config.yaml
num_hidden_layers: 9
hidden_size: 384
num_attention_heads: 6
num_key_value_heads: 6
head_dim: 64
intermediate_size: 1536
vocab_size: 10683
hidden_act: "squared_relu"
norm: "rmsnorm"
norm_place: "pre"
norm_eps: 1e-05
positions: "rope"
rope_theta: 10000.0
rope_fraction: 0.75
qk_norm: true
attn_scale: 0.149
bias: "none"
tie_word_embeddings: false
parallel_block: false
extras: ["capped logits"]
init: "normal"
init_std_qkv: 0.0221
init_std_o: 0.0
init_std_up: 0.0221
init_std_down: 0.0
optimizer: "muon_variant"
learning_rate: 0.00234
beta1: 0.95
weight_decay: 0.07
lr_head: 0.00571
warmup_steps: 123
schedule: "wsd"
decay_fraction: 0.568
decay_shape: "linear"
final_lr_fraction: 0.0
batch_tokens: 65536
max_seq_len: 256
doc_mask: false
train_tokens: 521100000
max_steps: 7952
dataset: "wikipedia_en"
MLP neurons of a small language model. Each row is named by its layer, matrix (up: input weights; down: output weights) and neuron, and shows model dimensions 256-351. Each number is 128 + 24 x the weight over its row's rms, rounded and kept within 0 to 255. Numbers have three digits each.
A block is one neuron, or neurons of one layer that tend to fire together. Before each block is what it responds to, as a language model described it from the Wikipedia text at the highest values.

Leading digit of numbers. First digit of a number, usually after a space, in stats tables, scores, measurements and dates, e.g. 2,832, 1–6, 1st.
L4.up1067:124126155130104096107128143121133142124083111176128133105104155125087165172173121114104143138121155111111137123167089141143161162112138122128120094108111144074106130121071106173101128112136135141139156112170103155153159132112150157126164131093135121140128074116127124169119143114101172143
L4.down1067:087150129148156126152156123159092128174159104136160127123134134116127161094155131119173106127149150156075128156123081161137117117106113154159137087146143167122118161163137134133097133087150137146165117095103137146139120163113109147180162119124139142153127130121144142115081133158133161200

Before a computed number. Separators right before a predictable number: pipes before goal-difference cells in league tables (23 | +23), dashes in year ranges (1971–72), and the "20" of years.
L6.up129:127078137080121126135108077097123164147121125137151123107133125118152173151143124129149123096141112098112106105123168161096099134118149109120168106126129136123149124081172118108093139167100145139096157119109137114100133151135133107135169148094074131109112157123126074134135144129153127147
L6.down129:116140181112216123108135134134123146123110117120098146078119136109178108108143145117114101138119102124143131146121120127147139120119088146131089122132132130157162104114108085146124138147112083149115138114113128099106134098120159089116105130135141105149174131141106122116146128131143135118
L6.up175:125110123150156121100168130146104140154086136187152150150109108135118135166098150126110099102102124130171119128085154152089186143138145117147157140110096177118131140126165155098137117135067132095128122117106117116108135094146107142145095107124118143183130120113148142139119142107111151094
L6.down175:160151127162074111143103134091157144127120139155116132132086159124114131136108131114125134153124126149132122127099124087144104133130102143129128085131141117118153164162110161106138152148156149096149128123132140127132129140119101154124110113113122147088100179133122110119200113166153127162
L6.up447:135109131127124121142130112154116086122127109150110112145144167180121102111148112130087132169122129125118134169143079145089152094136143148135138115073116182133140121146155113082153098146129126127117105149105141136087113114149088139089137135135107152143168149096114134114131128127123136144
L6.down447:139081127141094146171135095133160129140123126150122116133106115137108134151125139111093136180157152153129096129123110094117152160103143154103106088103138156089099157131102097154110123101091097133090131145119131106130142123100150132142101129096144121154122136154125152118108125122109105171
L6.up579:143140128126106150135154116113080154134117149117163133149131119156106167096127119201153113138122110135115139138124130120123149129138125129201169109090150143132115172131101140130142077199150118139135123165115128118139128101144158133100163126132128147129143131172114105169127164132131152154
L6.down579:151131138109077121080161134127106113120106139118090119122162144097199148133145099125152103148107106105115115166170139108098186110099133103093142155162083113141139158129150051124145160073118135125174137087123154110111146082149201142096119113120119168081121195131159139156141104130140099092

Word-start fragments. Incomplete word-start pieces of words split into several tokens, awaiting a suffix, e.g. equ(ation), C-iv(ic), Pol(icies), turb(o).
L6.up56:117126131119107121080117148121142122121152117150131117141129153156147117127111155135135126143118087128088081103129104105134109125142137135151107127160123131174136159127154126117140122144136116130128145105121122153101141136099137152122144131125161175098110128135109098098118161153077112142
L6.down56:129147160148155122126122160102133122099116122149111118097126119141120133105136160098057125094150063133128122109146157154144086108131120117153148145143080122085137138089143167110147166103129167119144129152142127128113122131130122100127085138129144168144090103175143142142122163136087103127
L6.up769:146117141115086161144099131145105128108131157138133097057135143146181159124087133121154155127117110073123125198106100174129148123121093120117123061105106129135137102136095143086144128134130145162131107125126138169108122071180132112149126117120168103114147148105134126120145121167189153131
L6.down769:100127162053122122121117173106132138154125133088131103124123070119102135145150171124149100104119128163165124134109156141134096120157126138146129141120085196086135107157131149096164132100095137139120164120162153143131108110137102174176130107174131119117129119109177144166128125158108124160
L6.up1097:150144150123153106097149129130137161138143121116135104109193110108154142151101103112116140169128117095104134131112126139101155129137112106134126112150098115102104124062122159111115131158167129122125109090127103172116140085128135086147116078151128123159160121143109090155143107160105125121
L6.down1097:108122148065121172134113139134148134147131163098124133134119113142146113162110137133132122065108138107171158125094127147095120104120174102128078146119157145154121114148085156145121113118075160115098096111134138156152150135098090111134103114104146126113135138130147117135105130126135158186
L6.up1315:143093098107181132145161113107098099152115125092106136122178111117116196123117132148149136171170118101155156097133117145098161114131100113089148125136113147135186143160093099097156119121122128115135107055140153105100166113124127109128150093124138137164163145099118163144150128154113160109
L6.down1315:126100118134074136134132123106105111099107091177128123103115151155148130114092142140094121113079149098125148134101113085108155171134128111113079152103189138153156154119134115164165126150156165123130159082121170158126124132113106107092102130108164125119122121085062172113142145105134136125

Numbers and rate words. First digit pieces of numerals in measurements, times and dates (1,500; 13:00; 156 minutes), plus per in rates (per week, per cent) and one.
L6.up108:133126112150175168114100174108165123095087132140122135060145120110123117153160121150126107145122185127151139142153111141178125142135137148118123035102135152083128147117142131139154146165122147179086128148127127148161085111150118155149118180150169140186166095114112125103115111156139167165
L6.down108:067128120123128109131119127147094129136152084127132147110162127146158135187135137036122111127140198078130104173117150080074123142108122139089149106151110155144162142161120132176132158072125142153119098124135172070134107124128105107171138126143171108131125123122120117104135136118147099129
L6.up521:157145139098141147124147089142116137177117115086112101094137127140149111070101168127108122131129124112156095125126148147151137090105136109116155117155135117126146168114116137123126127120128126137146156131127079148086098107086196101114114137113114155119160099127134091106156132075156063130
L6.down521:092111145140121116128123132115109152182098093179096171155158089107154134090099101132156154166139129107145111136155125126112146144117120140132081155095110138131151129087169093126145135135122076098167135112116161146120138137075143148140114097121130103083162180124118097118111131128134098144
L6.up772:121115154105158124100144153133137139134101092110134160134139104093135144108121066110104130119094140119131171164184091138154069148117154158158124108120148125124081112147088173129092123150167124146117152121112116121114087117145148105123198137155116153112140098137149176124091129113109150158
L6.down772:127142103135126112097094123145133067133141172110143127114158154137151116123124126114160093133150120136131152158144093125143099097071120129156166112156150162097126121100125103104121169139136093116123069137123124187118104122070135150139159109100074087116125112138140172104150143158083131127
L6.up1406:099148152116179131073118135176141140135154157138180117145116117120098104086133184133145170140117114163116118099139118102119136093086135137137156140123108144079130131159114144152094146135107074141143147140138078093120107115105116127154140163126139136108179104150135128169095124177108092190
L6.down1406:093122142122143082147138127127133138099193102131151138143133124151136152111084118108153120132154149090101106099164167141148165143108143108149108094126132127132146115101132188116101148158095120104167126115107136120147116118102131129076138137146140126126141172150091126129126114123133098114

Dash after a year. En dashes or hyphens right after a year in ranges like 2002–03 or 1984-1989, plus the next token after dates (to, and, commas).
L3.up360:132072158103165149133156138122099141147140142122152138113160129163154155099158114171128133164163106074072088109103202120109088152084171119098135140140115120130120115118155134151131100116106148097135135129146145083066110142118134110140113196095120143079139141116129106093149137105161094165
L3.down360:158161105160094092121113111160114123156107111123113102151132149113117108112153124157092142133104139112125097108115119155109143114169152142144122136149177118093130108100128169074108163134129127104097113149126170109135170120117123082158104120121131153152142135138155101120151143137164176120
L3.up538:149136098123167125151146127115092160125166132129144140138163124123103141174165130126109116171151155131164129111140147124142137113084162114086173084094126150082137183137140120139156088129103126137103122098107160145103123110098139094145110147122139158143130105119109130099132102146147166143
L3.down538:156132123141133138143153158130107093136120140093101125121123142158117152087121158135150137163159137125135091124102192143144136121122119108116130170124098130111093140187099081098143080189139128099159118119102109068146157120126144100084100136168155140117128158177160123115125092139156136111
L3.up942:130148161165158158143115100106134090100134137128107116127090136154108135126132126136138127166123138131127120146126128124119085103153105143135112084116159138166094181126102144133142095181109150092141089163164148146084104106100131122159154125128119152147176132125134138104083137138158139171
L3.down942:149150104128159154084155126122135114139164144127125179121124125099160134091128151119148115175152144171121152151150115085131125135115138111142138122091078131152133107136116137118122080129106131093170098112157117135091118104160144107101141159138106109093165172130109133132165128130090125112
L3.up1334:153127140146108084147126129161143121161133105120117154132129165153121112158124126118136150137110131121127112149165129149116138082134121104164124123142172108117092150142173141169126121176091117116124088141075115145125124145098171137105129084147162143111136122115137125082107139134176121118
L3.down1334:110139133109152169099150160151092125093137120148165117139105135145130105166133131132132139134122076154108163111123151090158106146131096103143186125106086128155073111120111082129094113139152119133161159132133114142078131114152145095099108148139105115122135152135153143116132075164110095092

Mid-word verb stems. Inner word-piece fragments of Latinate verbs, often after a prefix or "to", such as st-im-ulate, sim-ulate, ass-im-ilation, rec-y-cles.
L3.up149:146131130149137082106116118107118152114112159128115089112144169131114139179118111132092166127112110166123092141123130139075181150113176152112149079148133146140169112083147129109146106146163128139162115159128120152145104158084137110130109117147085123162191116141128098117100114117131127107
L3.down149:146119106090125100160143108156146096143163127135088142124100131119146144127126144122098104160138147140143118110092148128126107163139127154132126119148136105143125095137112062144117120130106094102140164114141118149124108050103137112171127116117128090119190139139115139106148095144097137090
L3.up247:094145145184169104125141141109135134117106107100120114092080124118118135134132090145084146111146132103119100109159139124151147159086150155136129099114148103142178121157151096156120155111094072110115154136095112132123122111118143145159118133133162138123130143117114113159063153135106127127
L3.down247:088122120115105139137133096119102110162110126128104109123157143137125122087158161163082110129126097132113140133155130097109167124129156126130127147146124131111175152108114125121099143116140125136121153097133135190120166096121123127144162150102161114125110129138066124140112147082191193101
L3.up399:163103132153099149168118154162143135109110161137201116126129151094112097117118086138127126159147175137124128120146122167128136136111129143123135105125140171143174149089155120094153115148140074135148114150159118096141093133104089168159092096137136132082136116085162152126150133144136098127
L3.down399:176121150133140125101129128118146108113107137075109092136139100120156172147186105132145131078072083131113135152130083154129103137133153174096146111140133154146116088154129132125097117126099138097134110087098122133083146147112154146132096191118143107128123160172142158121138107125121170122
L3.up961:113172102141128122185140145127129079141130081130196158116151165112122149160126125123121140144143125130107145139115039162106136140139126154087158139075139149115117103137178123110155119145130095118177114094100142142102142142112111179154082098131135081142141081146140128155159141155149122129
L3.down961:171128113132169110107159104178138107139148114149174126127117111152192117155103149129130120075141094154097143131111123128093160150173129142124119134113106140116148106150174106113138146145094120126141113115136153104104154127113116126120116142120107107102119098131142126146096137135134148117

League table column pipes. Mainly the pipe just after the goals-against number, before the goal difference (+35), in football league tables; weaker on mid-word pieces of proper names (Chickamauga, Pimentel) and nouns after "the" (hands, process, race).
L4.up625:135131101131105129122138110106131113138117113159136145149127170146095109123105107135132103135158140098107139144089099108107118130122126143141091112134117150147154079134130143103119107116124106140103137113146133137093104110111166153184136127147125110131110126094146128190115133127130105150
L4.down625:133102123164173160114107145176108141125140123122119127121140121125091135149115131136109161111149109122143131100151110093120088169152073138062165097154093113129124129122116095108118146116122164155120133063123156096206129133164110128147169125140123114150123131108140119128062134136125088120

Mid-phrase linking prepositions. Prepositions such as in, per, to, by joining a noun to its complement, often in stats or table labels: wickets in innings, barrels per day.
L3.up101:117165071123140123142123133117124133089111136146155119103165079152188127066128094119169112106163138088155124152139156086110119142158137112151094082104144102116108090131152172125116153096113132173113126155102117143121127090132147090116126110139094129143166112093106117105140132149119090108
L3.down101:134121141144108137086120136109107146120131098124143137132134104086079130125096098153131150149132143145144109118101123112126133123160163104141092149115119139137155127082159145123131156121089145106117119141129105155101186101146157124168140119145097124089137126165167125145137105148116171160
L3.up142:155128114125122134160097127134093138141150143119139143151122141128138140117113117141111123175138153182103135102117153162124091097097130148158129105103118144140115164182142147105147138119161108129110127104126119143099104168122048126144091117116068111107173148113116138116142130088147105138
L3.down142:157158100114166080059152141141106142130117126172138118128104097133121050132156102127148123140085087118120117127132123154115085116066175138149157156166104147144129153133102141143121130161107151135116135171158108098140159108126104068175131135153065125104132129164167147093111162112140107102
L3.up662:127160128143147155179130121106131144136170097150163116144146106116128110130144096158098124145122112134123132132099129150142137151127135124114106123153170157111108139142089144150088137120149174136076167088152120139127122130116114131127142118140116142132122114134126141140143114129128130115
L3.down662:107119114131136141097147104108115163175121170149127148131158108115133161106153157138148134113156160121148148124167157154146152134104124105144126120146091141106143112164130082118103111148164122116151160117140148106094155130110143163115117112102107131105110157080134150104117130136082169145
L3.up1201:156142110103136123108117189150159154092109092141143148079144113095127102111087099129153124159083150110125159147145124176092098145090140081127102136108136111183091125135108110092101161106133161133107136145157104138119141116151142126118129104172129142070146095127147155096125136114155115136
L3.down1201:131123107092142131109129140111110141131143138119138139105115133124138089170149166151105098131160116158159197155104137137119118162079123083145127144092063136130112119137146105081081108124162122164117107129150155124118120145080137156105146067072101116149140108131118114142086099121089104095

Plural noun stems. Non-final word-piece stems of nouns that will take a plural ending, after plural cues like many, numerous, two or of, e.g. con|greg|ations, neigh|b|ors, sub|mar|ines.
L4.up1502:114137117140148114165101160079154150135125163132117063193125138131140133137110107151127136146063097099108144135120127134139154138112121105109070094116130071146131109148099124121104132126099098142151182151101146100114186151155157130111141121092094129115099108076135111183180132126148146142
L4.down1502:069129116108107120092121135161101117161116088156111102098122120143090146123161092150147091129138096102127182144091179121126143127120112131121162128094141124103109082128122147152128100072130118124137095110108125146152154116126125131112155138161138101107116157141125127111073072107152153117